{"tie_embeddings": false, "parallel_block": false, "decay_fraction": 0.877, "final_lr_fraction": 0.0, "train_tokens": 108100000}
MLP neurons of a small language model. Each row is named by its layer, matrix (gate and up: input weights) and neuron, and shows model dimensions 0-159. Each number is 128 + 32 x the weight over its row's rms, rounded and kept within 0 to 255. Numbers have three digits each. A neuron's up and down rows have the sign that makes its largest values positive.
A block is one neuron, or neurons of one layer that tend to fire together. Before each block is what it responds to, as a language model described it from the Wikipedia text at the highest values.

Responds to: Word fragments ag/og. Subword pieces opening or inside longer words, chiefly ag- (agreed, agriculture, aged) and -og- (Geography, kilograms), plus number 18 (1838, age 18).
L2.gate7:130180155151078133105132096178148095132108109180118144083116139149140143151079127085082117149094056121103093135113122117105129196113128132117195079132135126151176079097143170119173100112076166162167119098141127122150097152093201146073132091094130104154118167099075127120219172109141098129085088133127118143112112120154109119213159151129128104139161135122157129156110097153175166132147136092129136087095131136074122101162129117118196164131097170097061116045180125125152130197082116
L2.up7:160161107066031218122166127137104099133121070145104113093089112185093157094121162049103108132121100174122079096141124111120080155132127141111127095166128135157168094148169172098156074097109163159163126134124123130150085150121164189101168115125136099125161148056117135094191130084158141079098099097114096125094162138140197103201123143141170124140141138144155128159098105136148107151101174132131114092091150157142090138159112102147150162119129198109105142076172119139175113184094131
L2.gate49:174115147105131139135124145152118158143172142088151157157125143116099103109120074193149174150183114132153171179115161138139153100096194113110084117137068089130157140135118088174115170109146133107187058111105165149067157161097167050122156078092113187089167059145065122138122160166102082113128163133136081164115111112121111186088150086175135158137122165167169130169101086167131097125098106126177170096104170164151076135134109118099115131137121149088125113123139067130087091070129099
L2.up49:087130170112105135155130089108091138061086101165118050117146145169137103085091143137113184150080143125067146107154147172137121166135157155124091050130107129142118106145115128138111140148150115187151114167153123106071102095110118103167148106113133140087139107131104019066223123120181143181154137153154142064142106151139115142150104131138101101105124173138106152154134113174125130128137143109146116124067086151146130139131160175145166096127145112063134062080171103154171161216136161
L2.gate90:103159173113140142129084131182166102103185100108116125127170098139192117125134109142155178148196135160150107106151135086130119091159139188112092088139096118148108185174153111154167148144159105059208085143130136122100108089143153064151109152106073133083218085134140140114104103138108104155173085123125122096065186113089154087116181171153147082105100083136061129082134121112191141127167143142135159079127076133119102087120121133162131092099121133139169081107130089130117190133139109
L2.up90:109143131127124146081085138181164050117149147106112100149184145107166109201065141102141129058103161138126081193144116153095104140111170151121145111129121127171061164111147105135142140063150159110091114151125131063145190113175150133103106138140117171097100067154124204140118136198090074095091121084166153108186141124141120120118138109140141209177062120158113128146115101127151091088146122124165131060124112169153153113137153143144139167124154119126117076116108075166161165141132084
L2.gate141:182118113123127142153181111095127145120154124179173085102153134119152164131089143170181081099153113154123123171151162087123154091063122168172129104159103094094165168119159089132162136092131125178190056120134092081108050158141126088101066176122126125107130115121138151162138095213163121134139117179106128121083126188191126123107116151186122143104114166149118071129089071094122054108118119157116049137123103119083117152116156167137135152177142166107128148103124090114137182085146151
L2.up141:184105120136134127138179097087122146112117114200184120096179150133147117143113147191174104144165093142089107113191127039169116115090115161149129092158130090084112202122204124171114133119173103157205084106154087061096076144160159072115084135102125103121151106146127132146129085203170101152120125144106124138085129183174120106139123145151097098086111161161130099144115084089145059125113117142115066089116132109105140163121172138144127122140075150096129107117145103107134169075145159

Responds to: Split-word "t" fragments. Single-letter or short fragments, mostly t or T, inside a word broken into odd pieces, as in cap-t-ain, T-otal, Con-t-ent, p-h-ilanthropist.
L6.gate17:149098196049093063163132129174177085145115176119161128110085186141137157102130076064049128161119138111117143155112164117169107162126123089120113090102145120091148085119169132166126079139053128134124135118064139173161146123083114086170199127116128105109118105119163094155134197089099099118134177167143135123142126157142102125126137126180141153149079170097115119166149115131155109151090105091091144125099137105166124194158115113169086186179161113136088146071130098194103119153115118
L6.up17:084149136149089164128138149091139058156109058169117159109163136162147065186131148139156155130128091161126141160156071183174077116111078111116057136132086120107113137121112163108114129158168133065138117119077130103200125119148096119165121116092152082094112099116190159142145090134117158125096181112211177127084080150137163147102133105121118146113120118149129116100153091128144085176102125159131160111148135146108120126143173146155179145115193143093134154058069084108104053117151194
L6.gate42:095095156105130211155052101157190102162108073145117134136137151132082105059181133152084157170136104146125119129143112179133069119170102123128131156153134126077099131119162151142134130151127142115147165143078109141071117160074059093100141156053130108071148175108103111126130165098081161164183075077104067138082103059144087139122140145081124100122151114144142151168115118173163146205172161162121086133141135177125148120161152129160170114157101134119100105147145171105114147114165102
L6.up42:168090127111121155142090075067170111180156103131075155097170179092118093071110136126093113149164131156172153072126099124113101140109095139148148132180149163136145053097152111137131159155123134132152136162129062144124125123176098094158154162107128076134142192151112108080202109075106145113115045149057158153148117085144180161165120151126136144069135114147117165138079116186153211156148164107138086160179137124099119138143138124201151153126106066136147123125099130123101108127077137
L6.gate99:143130129135130143158134076182180114084040105140137150127094127099131131143136101113055151135140135162154142217104141193116106160075125140106108133133091147180127163154125122110128209124051156095178090156118175134138098143157108145080108155117114158130111186086126155103122073060127110070109135150193138116161113139131174148127087113127079104136099064089142114120084184147130088180167117110100132181116083155133152182134123135118120148129111117089138088121107176146119153197161076
L6.up99:104139131156146145141156172181085103146129106131158144113124209183086129186174105162175047119096128154174132127133077043155109114083090090127099137135172146178157173112123155073132111108079100105138143145123145100079151070097104115103162126148115136071110128097198115175134128110189093158169119131158194137094107120064135131153154112039113131143129162151155162077143110088144135111160105163135078119112162097121093108118216147123103124144096112109095143139115114114168152120101131
L6.gate108:075150184134182141147128154135123132114122136157130146159113108115060183169136066170118072135078143148122172105129064100155087181120109150123115113115166160084187150154142145129135069105159133086116172161124127147163154103137157124100108143180107112140145104082153100182175100117117083132171091123125174087156215150139134151133069111089122116134079107138160105101133178104075147136095149170129085128111126114122134161165118141159095137111081115143095080140085147112175073061027143
L6.up108:123113153133179157102153021183157087133180141109116093110119064127106141165060148119135157163094137115127113208128108161123153131101197100119155095078198126106096097085166153140127104140127110114147150166130148171141113127118074116129139089110125127140178125145117124152143128067163108049129111097126193132150106122156135184145160143119139107162111084099179103038125133127079164069140172149138146153137110095171087206125158107140097125146123100164134095148115070146157174129143149
L6.gate111:192153150125130081145182116111158120129087149141155107129184148162102141128139145115117160191152112111170119118180113122139074163115127142091071173075082138085119119126113137119094101133130098115140117047087124120150102132135129144140182108153176160122158070176094129147149115115106078110152066124116075127166087054184134207119120147091092137173144074138218173065091110147173130078132138109133120120174133137107138159081157113182142138130206130102113116104089109085121110079132141
L6.up111:144138230195142125084055143123141105106112093107135133070165132161130123138185155097109138165123107147193102158113102171119098129109156167071056097032131152144132121205043105144134121122089110139141150092108125062137134163124175213166212162137156152126120132097122102147166104124069108136147104092140114135192098118121152154121145153155120118142154106142138148092077098098154144112105108129099138145117111129157136108148105069155116127151105120110164171088142109130133169106102095
L6.gate128:102137149125194177175140090107138166147124183124101146170063144164120135181108146095142115145135123151141128102115096177118174135111142190120143116073107204165081168138184160104140142115148139088138139076107181166145107148145118078113138187080158132120153085164179068127139129123102101159081149133126043174169099118147128089132070117197081074116157125147091111102170054143122112043174095134152095151147186139137106097151113098096146102119124103111117122121086124108129142156115137
L6.up128:132177075134096086121138079131205131135173117128111141148126134107151129157061055102130138141109074119095131130151122101090103123119110117144094123109101138175142106141179157102109121094055147098130142132166135082155128159139171172126142160077129100140122119136195140147113136164180054128086163145097100150202124130135124099147159144105148120147091060143160099137091104209137085164126107127142117118127132138183153184134160159133189150162142148098107065078119111109052047192149110
L6.gate163:107160135174181158145113137121090209092160150109199109113083118172157187154149135127094147119130076114115081121203109076112108128128102164090096133089138119176075111136108080122078106132189161137140132142121159124087134080080150181138140164078187163055138109121125145107178117127129140091136106133110156103135065101145106132149159118152154160198122081152135139125100142100086095101185092184108110127067136106140112215122136127167143147168152076129148116116093126131153103137064104
L6.up163:132178099085133101145123093158153082087124156184150172148158189144097163114161114146113123159160133175143123108140133100159136190168153110066094116111150105154148146108182078122137120083116102110030119154092129103157086070096166131177111163132186098117125079186134085113117166076119157120147117140103168133110095142174111101161070121127119081157125081133157184112096094092179125143143113171133140135061125161159159117127127062110092153190111087158120097085176109089118146160166092
L6.gate165:117139163082126160122119151156143110085028120118107136135090106158081134146093080139092086098155123139061131129105081174139115172106116100087067145109130137113146120125144142133133041128089145110101100156151120119104138086175155099050145178175146179108109099090125108095150177145163150160162101106171117144161110126113176138144150148058116140164134128139105144133080081148146148113158090047069142180141134172120183191129102162174154101179187145131170124150147146133138102154161177
L6.up165:113144135136101150108140136113130151099014148144071156135096135082156141076150098167102041111119066177092085160087096139146144172080110131103158156101067122148094091110163145128114156136102135136088133169105112153122106152086147189146152181138119170140114135115097085111173136089099175168149114146132100089139122134166189095093083140097148110130102125138144171141100102136136127132146155126081203124193093222118090126146171193100110142198134114110127120139140168159136121126170142

Responds to: Mid-word "ag" fragments. Short vowel-led pieces inside a word after its first chunk, mostly "ag" as in man-ag-er, Chic-ag-o, N-ag-a, plus l-eng-th, Gel-ug-pa.
L6.gate13:122091129183175134137080151095138087113150096148092055094146156151145137118115168118130071116129139096130118110085123091148183116082075110161083149166101063125113074143183137088093119114109175094122138101105137109155094137140144110106088167112205119167141158120134153081174091063184145072172139070129140125124058155096187140107110122120126098134137157170096136143122145189151109111057166139152111114107126134132118076113171178143157187136160136136190128105118155169113134142175201
L6.up13:126124118177172151165177098097119158143086147148107138145153168083119102089151187029143096146077087079105154161097155129103168149088078144143162127069123105125073136134156126137112154120156159174136167119165189119170162078052179159134087101135131148118128172131144081134146150106164087152175098122155123132090144126149074107156115135167121097129085169114115070168107089150119119095104096106069118107110136108061151127105113093101219136136121173136140098115077190161127115161133134
L6.gate43:116109112114114171157114078133100103176122114136143171111079146171117194182136110104143149131103138187137134095169071111124134157145133118152116103150160190130134093133189104121128079125146144087132149122103083104170117086132158112103095143120169114141164145096125109121119106173050172217124153125116182135089120113131071078114149107221176156147116126121117099137098113124112125037116145114063112096136159186162118161149121182139098083184083139123087166182101124099117081064125132
L6.up43:098109157078095133104187109092143097142104100145093168126122134155120130131170187108111093176179081147094104158188156122117132112160126132136113089126104091185062111092167093130108114159109115068147088115144109059158149142076166139107114193109147117135090099168150097117110065084132114149191089158128178149144173170158119111112095160194116102160146180166112099178139151111159094099143121061136087134149162115121139125121086171143084097143132211088100185170129140094142145089133167
L6.gate51:066131154135124117101180106070158099150142166149103110160161111196072161075173179102167121138170154127110123106088146168155119140100137100189136138150085132105130124127170104134177101188109108062098125172112126104123145156188119112125092198134173105158111158127093139128165122075120085160075138120087096089167053186096171153084095170112141137110098132144124111110084139123103109076134182161150079158142071132166117131110133145157107197186126118130190149165085092138108132133113114
L6.up51:107053090171105149109141088091154123155138154141075163081174064109115098145111088081144163218136099151185104100155100128077118157129111118123121085112134089135159180147145122135103148132140106119167082088132118126162139147120164155156076041120156073093130092156173136145132124138136097117168134121112129112066158191156133128131148161129096101164255085149138173107094057120123154123141141181165132133177157080076105129103135162110129139131154118181154100124128123138099129146154103
L6.gate86:131168098139103074140087128194148131182140101162136132095163140191145095137113161112109160111137106171146125170152118063155107130115129168142105092096132086126162142044124112111175093119168190156139081146105117180127144073101115092046157112145072124098101121101125135187120111110153150118116168109108181110133189174128143096136133142119108134111081082131195133120118131090119100162181134148134122086174149166077149110109153099140137090215194144101120117137071106146096101047126114
L6.up86:176089148127166104124072121149129162137123087104149210151165171120111103116117155126056113131144113145193134142121097152066120109145108129181087093055122110109112144124147167101082108146150164141226152110131133139164164140139125108067133148130124152105133100186105156092163119118174052184155140112105148152180088083152167078131135131141089136122102106111138209095072171169117099174081173086092100113179103153127103130077177140094145117122140128096131130155125114098111073093157118
L6.gate91:123122102116106151117173120166199140122125124107046139173135119161111145130124093100128096106194081152140186139121083137115151081102139119176111148128077155183145105120129113125110177114095118175107211133150150108115114117062098114150104130157152147143077177097159107111165112134155125148134113167103159163125076182172118167154092165148143106146093098079143097182045144131146068087121138125139083177109080159102115148135179097035067147136173135134107126069163137131115145121177140
L6.up91:125131168091096131137113088151166145105099057124119134154091173145162104133118129099107116108128147118115131138101153136171161167141114118169135100145055097159129143104119119105089160124122185100158111160096142081100108100147143133126148069203110058051160135109170051121135124161135149206198122163173107144116116145159145132032143134145145119149127125110138083114135177143125074167117156148118127088150139168076100092152227072147121124163048100093103102095120154156135114113144145
L6.gate150:168124057108173073133170127173129122194132184131168115155093056109066129167104130118159160111116126112094157144171113130143111122125121165134155152167095139091148116084093056060142130130132167092160069125152111132139114147150117125101111163126109119077119102124073132107158161162139037149160123154130102102007132142123154100145149117158122146138138161183169098212146135102119114119137169129119102116196138176060147063151133125147103164138135137123163117125088129108150158087143146
L6.up150:162143083131127128170156133093098152111151143145166085109101136076072075130190111155102210109167114159132132132080137154164131162103103154116207092153093121106169167096170114129133117156089094108175135125126090134129124177151118152148065078140167165096127171131120129153098201234175138101091127078092134116121142170181131126159142132135094114151108116168114108115088124066148159109131078107099129123143132051089182122125173122104107085094150130160122075097153132102083146069139135
L6.gate154:175118095145173157109148108111110096124157144129115058131139182084085120136099073183104083211109138079131152145183112137083057136114115119185096164135026096134102093124159143074141125131172142098150056158060124112155132126158138095126145142104123115135147157111146131154114140088135133124151162120174135141127101125120071092151106116176091153146130099092134156146077165115176127162234147107169091090150073165158128122141156149174124163142064148113151136094087126117151113107152152
L6.up154:134158076198132134150117206095112170090100142103146117098169159112093101130140126133148122135152070185098185116204097068057100140113150131097130147104115058156130134143137100183097074134089152130191098146148090069129110130033106092161118097173188130119159109135147148105088155105139125129093086105108132136145150187108165130156125178161084104075161152138133107142188121167123089120143134146165135132140173131115133133128153105135165107110126109163071101102137061195125135100152150
L6.gate171:078134175178211122154127165103184083122126170139180080174130107089095100167101120142114091093126150084164109104124057099120111128064102145158108155128138151096111118058127094055079121124090148122133136181152101140062111152161106112077204174056129134093096099137145171138178150124144174158146133104163160150128119152146115096201137174090162101158124146151134160159112133136117134127122122171104107131138105174097137115105119125184136209131127113133122183116083096115181151135105110
L6.up171:127114117175116119134176098124168109076142067100104119122099108145154105127140141167184123096149089122186137107129055065131101066089104131129137116124116160114155121075132158125118135066134137158158183109190160072105114117164136092076198136085142131173108135131160148084123143113074197142121152129131147065095094111118140166185131186119151135096101166141119111142121136165092075160101164166134079142123108211134117115190114118101167087102077134122095152117171063162090172170126144

Responds to: "ing" word-piece. The word piece "ing" inside words, whether suffix or not, such as Swing, sporting, Washington, banking; also "that" in "at that time".
L6.gate47:074097139176144129141156123143148152118120176170156085120129187117138122131149096146117164072138137118113132101131112162095105134104179072105120181077152074130139124124155139173134110079189081134141040081126156130110075111139128074109129137097066123149123096085145112183143110149152169133167138080091149090128132135103169116113176072127111141161162146159140138090098081122225102135081146134123102107135094142129148209148114076178130141175108130088095174156153149048165152116119185
L6.up47:063124135178061137106126174104062119144160158076133091090112066111094124084140102111132112066169165161130141078212079100047109158140184107153124172156188117155141173093090073082105184127158101109164130148097092094137153108169142169099095124155077116136088143099097138158124147108108162103132146140134156097091119196105120108130187111090093136071181128134128092154104091179115172132092186141110124136132143143157156190114176122132107120146158132116145163155147131155137137115134135
L6.gate48:125112136159142135165143162116139120121102165091081106111112153102147135079130088142072176107158071128093135117102129152159059146121115212112129135144130152119119114207185083165129135150129177111092155090167100066156153130130135068121100111152116144109120091107120149120101105141126181107139161187216110153196144135115081117093117144082130082101185106108141143094154134142138195120138089149083149116115121127160184220132083065131156130129187119082080145089152131169122136146072114
L6.up48:151102146138118169140123120086178138133149145138109115145119206159111146094196113147084138096131093110100118113128166142158130123150080187117148151162108098066121157157146134120136030084154128153197148093113164082147179133152134164117073152175116082131166103141129143146097064159142136137148164091131084104167196130085089070110167148114140103157129115145099115121082101101120169080151185135129167177099092197110085135093103063119171108146193155148087090094108117119125104118083153
L6.gate61:115129114171136153114149164126147115147117185082143148133058136173107174150139082112175151098104115077126141123166178177165142143111164161112082147147131099145102144111102101134135157174173124175132148129105076126042130084151183125163111102186107135109100118111113134112079109111123111070191103126060143068055152094121082178177148173109090116088058154157148157169125136146135131150182139183160084110125132083161173151108119163153113083121102170162124186125116089074123131118102113
L6.up61:118100149128068074160126138113112131097093149145155117105124162152119145178121078119113144100128083117137157145081117136075087114159117094125087157103101138129136143196145166110134152152180065138123122096154093159159080101160121120102087143112174109076117129164139114138123168117136113119160178113075127120139064164164148136157132119121192123220146119121135124185158106129063139151064109137119106075147141127202139170159196093156179142158133135052096049162184110137161164123063120
L6.gate109:100114160100122054092112129089135165133057078101108113132086138094175095133164117110155139152093124121060189155163158155074101105160091107175140222121088150140104151160133123157146128119048146068157106109127119122097145121163201174128178145105147152165118137176125102116118117097153096146156108126115119148148088125154072094106147105113174144149118168159189114137106160110129079122109179081137079145139147133056160143176136180172131131135138079123048142129128124138139135143060099
L6.up109:114125097196145105122159117156072160078150127182108065138127105114147111072106109109126119106161134122080168083129155131105226156104087176109108113137120146094138096111109160167125110157145177122138141067063133159096074165183183123152081127114163107119126113151148139121148139133126105114149205104126124112096095167157114171164191161090108060130115125199180114165086131107127110099119119107089145121162117132116170092103188142121125135120056081123131107092172131151097189164185145
L6.gate134:143137079122134097106154181126169147153125122155153060117089149120118153088127110207111141142136124166172089152160128121088122130157119111145143131097173101154144165140127182169109186129139155111155108126113101075063176114115187193090097156100095155178116115123150147112125107154096149173113143087123067095144105124107085099110088145102168107117107103153125152107116136071147152137153141110084086191123205149124099145145150156072089150108163075138084102125059126246120068110140132
L6.up134:127189132138046225081143144110161101135167139082104158113129163143101187140119089162134157124148158072054167151083120130178131128113087098126139150120094111140129120144093120187133129134141069175157147100122109107071142070134154122118148136149065081175173114133157136163141143113095145148135165108108122101122166103141103166054040093143171124142153126163170057145144119095181095133088139145104074138120127147111151102185082132149100098154120170121091163128146080143141095177141119
L6.gate137:097085128153128051151166122148065144106124111153128115115118122171183103134134134132112118043074161167110177072150130174119169150099107174103082132119134092125113130086145149123184144089188159140118108137161138147105176132151186131084115084167145142190152115029123152142111127117117167139162092161095102114101159123123103103120112111146155220055176144182095086194134083178140091158144127133142128142089148162056116134125109125097141098110075139115133139126161119097120123170089119
L6.up137:153100075136162099153202080097127154060118174140136110120138180129111167147099224144118154133092145134148134130149133123140136189091159108086156056131131140165140149107130081107116189112110162190079155085119160111119050101120089170118044115094118145118120087116105164140146146194114134132186114121161111121094129081185104140121117147183107175129175159151062078122071190083132123158111118159125092085149109132146129154143107146155124108131093157116155152129136106090120152129067117
L6.gate184:123135143120171109169142169084167102123098174070118089174073086167132084130180127139124167097185106103110140172187148179113091184104152105080122194140132167151127203127157133101075164156122112091147125099147170175113128087125183125124136121133117166132121161093069128091109110116122097077146146164158070107128110086148093145171160132125133101186067081106115194122079107120149146141150130119103068156166139153092128139114153163113086110123126097166071125121148139174143098071062133
L6.up184:079075201113148107130181151084153117080107168110127138152080144081171145159150137093108170170148171121080156068120178084163115144100123159106155110107050056125158148103100143175130148118133159141123089112149173128154192155080165108082158088086150144107123147099125102125158140158130116072100157068142094102145073130149114151107137160123174140214077106124126151070112140138152073125126145144157073132117127130140139106119118110167102223048124138137117130119148117137137117182134116
L6.gate185:100129149187172110140126145121118125148175171150156138141141119149094151155154196124105193128110155129108120090125105142098154165165100108092131092061163096089108158122123150102174153101150093113133080095172138122109148131139148075093092154138159100110090211090148134094134162171055136092149084085155170081064199158100173104106082154171181120151173114132125122161087131129135087134059153132085120112131129099109069120145080122120136130169206135108125201120138093112115074168111141
L6.up185:142160120131084150161143140081122135166140093180133096133107148161132132114139158082126162084108158076113065122120189140128132166161131153082104100132124137146098147177138061132158124164038163095138144096167105126167070154127123126121113159162162122134130095099136152140051109172115131127087119125189138142130120108145189163143123062160161187097154111185139116123151167105168096140112120146121127139143086178080114138121105029074153112131161165044081175137069070158125142129147106

Responds to: Verb-completing suffixes. Final suffix piece completing a word split into tokens, mostly verbs, as in facilit-ate, organiz-ed, expand-ing, before an object or preposition.
L11.gate69:128147117155142122113118085137135115082100093113096140075084141105090136129113131184126097099183142159126166163121101137069151147126199122115214143113064103080123146120130199170069141139094097138124150172098192124160089109163167149087136138137097081230160134116111146067131185110126139118116156131154126127130117122113110136126119083166196167175168096140152127178087143127174149148147145164119104114132071140075140069098117088087165120166142066071128109134129128124142100063129152
L11.up69:131127173098168176133139127116159108174118115106103172125100127089159068116140157068093150132139179190127078114146165153126128200151100178152132131104117127125150083100130150162105171104174130096113106089141165103070107144119135112198151126139128169134089119124112149140088114141138106142150165123115110118122147071212111133168079094088109137096191067139148117184168157131115138131112182088138119107126192081150084057159101157152161105141058106174089090150056113066161138144103118
L11.gate109:063162174115124129180142115166130131194126103228070158154114122108196108122079169073099075140153119179158096090161093162174156091100170148133136108144152142174108112160140110113111154137128109169137098077116123118142126139145153204139063110110111065142166122097121115138151116112091118100140125079077161114082171076185116067134135128064136173093122135153191167124117133171065137182189156102129161137097112106131139135090105137110113099120153106135104122111101124136158088132151081
L11.up109:166132142115165092124097161143163117089144141109134140089125105113205130117113125076139197084113161142138166145119142189166079162165177138114098109077104126150135117105117139125150131140159230118122054115103112157134078094178120161159076175141149070183146151098118128133097200117167122152112124056118106122111138112101125179138102149090169101117145090121221063114161148128144120132106105131135150138124155186171134057075071111109143109147059103182151130103132144113127117108112112

Responds to: Feb and heading closers. The Feb piece of February in dates (7 February 2026, In February 1972), closing == or === of wiki section headings, and mid-word pieces such as ie, ol.
L2.gate91:105191128130097109124087135094137110133087112128090059152194088138121137114153140104119162109155148190114109152104107157157181073139162116162210088143067107126171122135107128136118111169121096168125111100134055170127062179148150099163102064104141181131161145136067122102124123122125125134100102167145123146105096083175094130170088155096146179166221128104141118159099142078164146142140084097118198146071110128136124100152118148156132165104126159125137089055125155108102137191146134
L2.up91:103198093129099145107114165111147187112090147135172068182168113064107134089143115129114145087100126150104114141111166173120189110086127132103146115209146110210183125109166155102107143122126065137088184108134120132135060125157098122127097100127150115131128118223075125115104131133115110106112072151052075075107090099123139170104187104154145137110184126083089143181103182137174151157154122112163134139155160163104090107141138104169123114124122116136155147086120185112101158157138112
L2.gate130:127161124153119152133094091133180139183107099118133154121148176202115081130146084115121151160099140118128058073091094102124141149152082140129110133132113124122099127160115081147074147080143127183123165121149156113099102171204094137063167161113093121127174118171122122118180090162098136139082100130084145101106115121136102134125103203103100189162117182149115137192129149155140104133097154110037112140131099136130115165147135129103136123182131223109193122081148176077075073122112152
L2.up130:131139134113130114118111125093193116211125134137140116128132111134134156117113109095146113200134047132136113147070072068152100113105097149116107153113125156169153077103175099171105156129115191088084131137137149094039115145201137118102150147113144167152137132163099100130183103164076142171065135217133114114126086112144148163121142176060117146150153138176097156134085138091149101133131147078084115120140129125141100125132159141167127105177092198153162122113053089116086088106120161
L2.gate156:105124114135176144099108098106204114119157174158159142117059097123140102169121107083095160141142124135083116154155095126136157165115140110101126131125100109110142074074137165110140173116102153151131083177130117115081105172145064176092167125165103030095155059173156159098096161178125148118150124180166148149130124154079135093071107134095103131169148117100072102169131183135103132158160137090085050135136130144143100084189165085152127088139151177131101161140163168118127097083168159
L2.up156:114154066197094097144127159116129105152101137137066110130098129125138160107134100127111116186179069164068136124142168146158148174118127135173106142170171094112102134102175173165063177158115160168098073128083115132133122167155130112133112114103112174121155063137216076076181192123188110161099104178121123063145110158103125160092135120113115083120102206121119129122098141110132127134110147099077148098154156174107100063138064137147116139153145133112179143103100154122079124100095115
L2.gate165:130179104117124149136122086138136178102117098128097188117131115174101100106221124059153184082084134162118117132154154159092218139104147172172161112150140103139091197089136087108057107096182174064148098085121129136129085164157171183113067111105142136129147110128094149147165086144156137180120124125116072071072100086146096154163124142091104098134132124138140141119106138104112160169145164143069143087145133120080098131145150106153140103146100166119147156139103157106110138129091206
L2.up165:153101161190085152154125083112093137097149150155121163199182128153079132167140118156074159199131207182144095144101139132066143098207113123096097134125134069139139099162135088117178116148089096128074146101209104073086052082099107176122108096151121156162104157129112172131091149140087092146099123141113105078088157133156114145102159158094157168170146109135135152109075125066143080141123143112163128138141118117182092125108151137088124092133157115156180137123109179137104107127128147

Responds to: Incomplete word-start fragments. Word-initial or mid-word pieces that need a continuation to form a word, such as sup(port), im(pact), se-ver(al), Ar(ena), offic-ial(ly).
L2.gate23:162136123113206151112085122140176115137144167134133159088203156122150072174115096178115125138152115135102136152163157156098132122159126153120106137105158090149125143087060068101134102135109145130104117075136144097117160113135154102153120183086088179132145084151151151158129082115114057112130135158090107143158131159129162170153165150104094199120132120092147077049134172104099109163132094159116105182069122213100123142115096059139144091189172147092121114153136159071158171129070097
L2.up23:159115138110104149111128051152137075172066086081083096131150126094129116187084139154124106062062106069092144111157094161097100150088110132170102068104180124169141158066126144158158167178145130143186118097150189139119142176073120149174124177117123149156126096103153112086169129133115144121095138158083147127149155145092125120141147155105139087175140112136154113115166065123123149142111161192160120188119120176150132146134101133105149149153133183108128101130052109085138185058110097
L2.gate36:133122109156141136145111079162173169144061177101161177117071096155126146119151124133120155048098107148089085119126112130079108075088126147161133172134151143172139181113122154117151149080143153096122175118141067201113145087124192134143158164142104122145105119154131086083131077113120119114076168128130150112189109144142144118179173130074173146178085128116115117203100163189062115127112094130132134105119131175134162130056107065127130164101120169133037136100131107138177110134133124
L2.up36:126128121147102162088115124215158147152166073118150025143119113159152177145163103136171187093130113058114137131126078102121160090102105155076093131129150082094119184119126127125121142125125134183148173174161093144081111101123150082162114131102157131111137076130140100109138087166141112138196159116083102143133110151145069083127140138065141149141169117097161112099138134128152135135178032091108076181103146146102214127103174173103157153137151149093165171126114107148132100102099133
L2.gate70:099137133118213034126150105171097200171139119113111053122108193195061151125118155111155132155106150118126144174115097097083097166124136130098152119137088172162164213146074109109169127104152137079150162116162161152093140137116127114119165127123123109134140139123109099094155134108098095166093095118103134146145150116150102137176117073136117116140109194138144122184111151172136132094111093143135153077122073154090054131122145138129073175149172103135127066189103135139184082152121151
L2.up70:113156167106137136078129135161126198189091122169121096163112107130096191115088141086122133176131172132156113146083117067154126154110140146083116100153125108108172150133043080114078131118118136134133178049131090152158161073105142103126129130140112152096132141132096139075145105160132147124179129119065119097141117138151087167092093064103093130172122206122136134147126126224099156112155115123119187074099080143117142195141143121138098139167153112169107141208123102148165148124176163
L2.gate100:075082145180118180092127126158091136150167129086154120094109100146131082146117209099107190100156145052097065195171104133113137160148096202090161147143146149120103147154121102100097082163141147134138138101113115123164127106165157138123134085145085099155114146083100128055067113133170132112097112151089131116135133150124137134146125150078152139173082148097104109165120105127151116149133082132104184130060078156120144087112086123145207085112122187077125177127112118198136179086117141
L2.up100:197127119122174126125089106200171180120171148134122171114154109117099089128120153125162172092197140089098174139092029120109172156168082133115092171116096128122136140136113154155093110161172149120164133095116152104130142100123119092130095148167158142139142122117063084009124121108105061138147149176106124097090113154134124137115117121083077137144105170133135083125117165159141161105089135113108177172119155135134177145107092103125167163106100201121112143119107099199130112192111085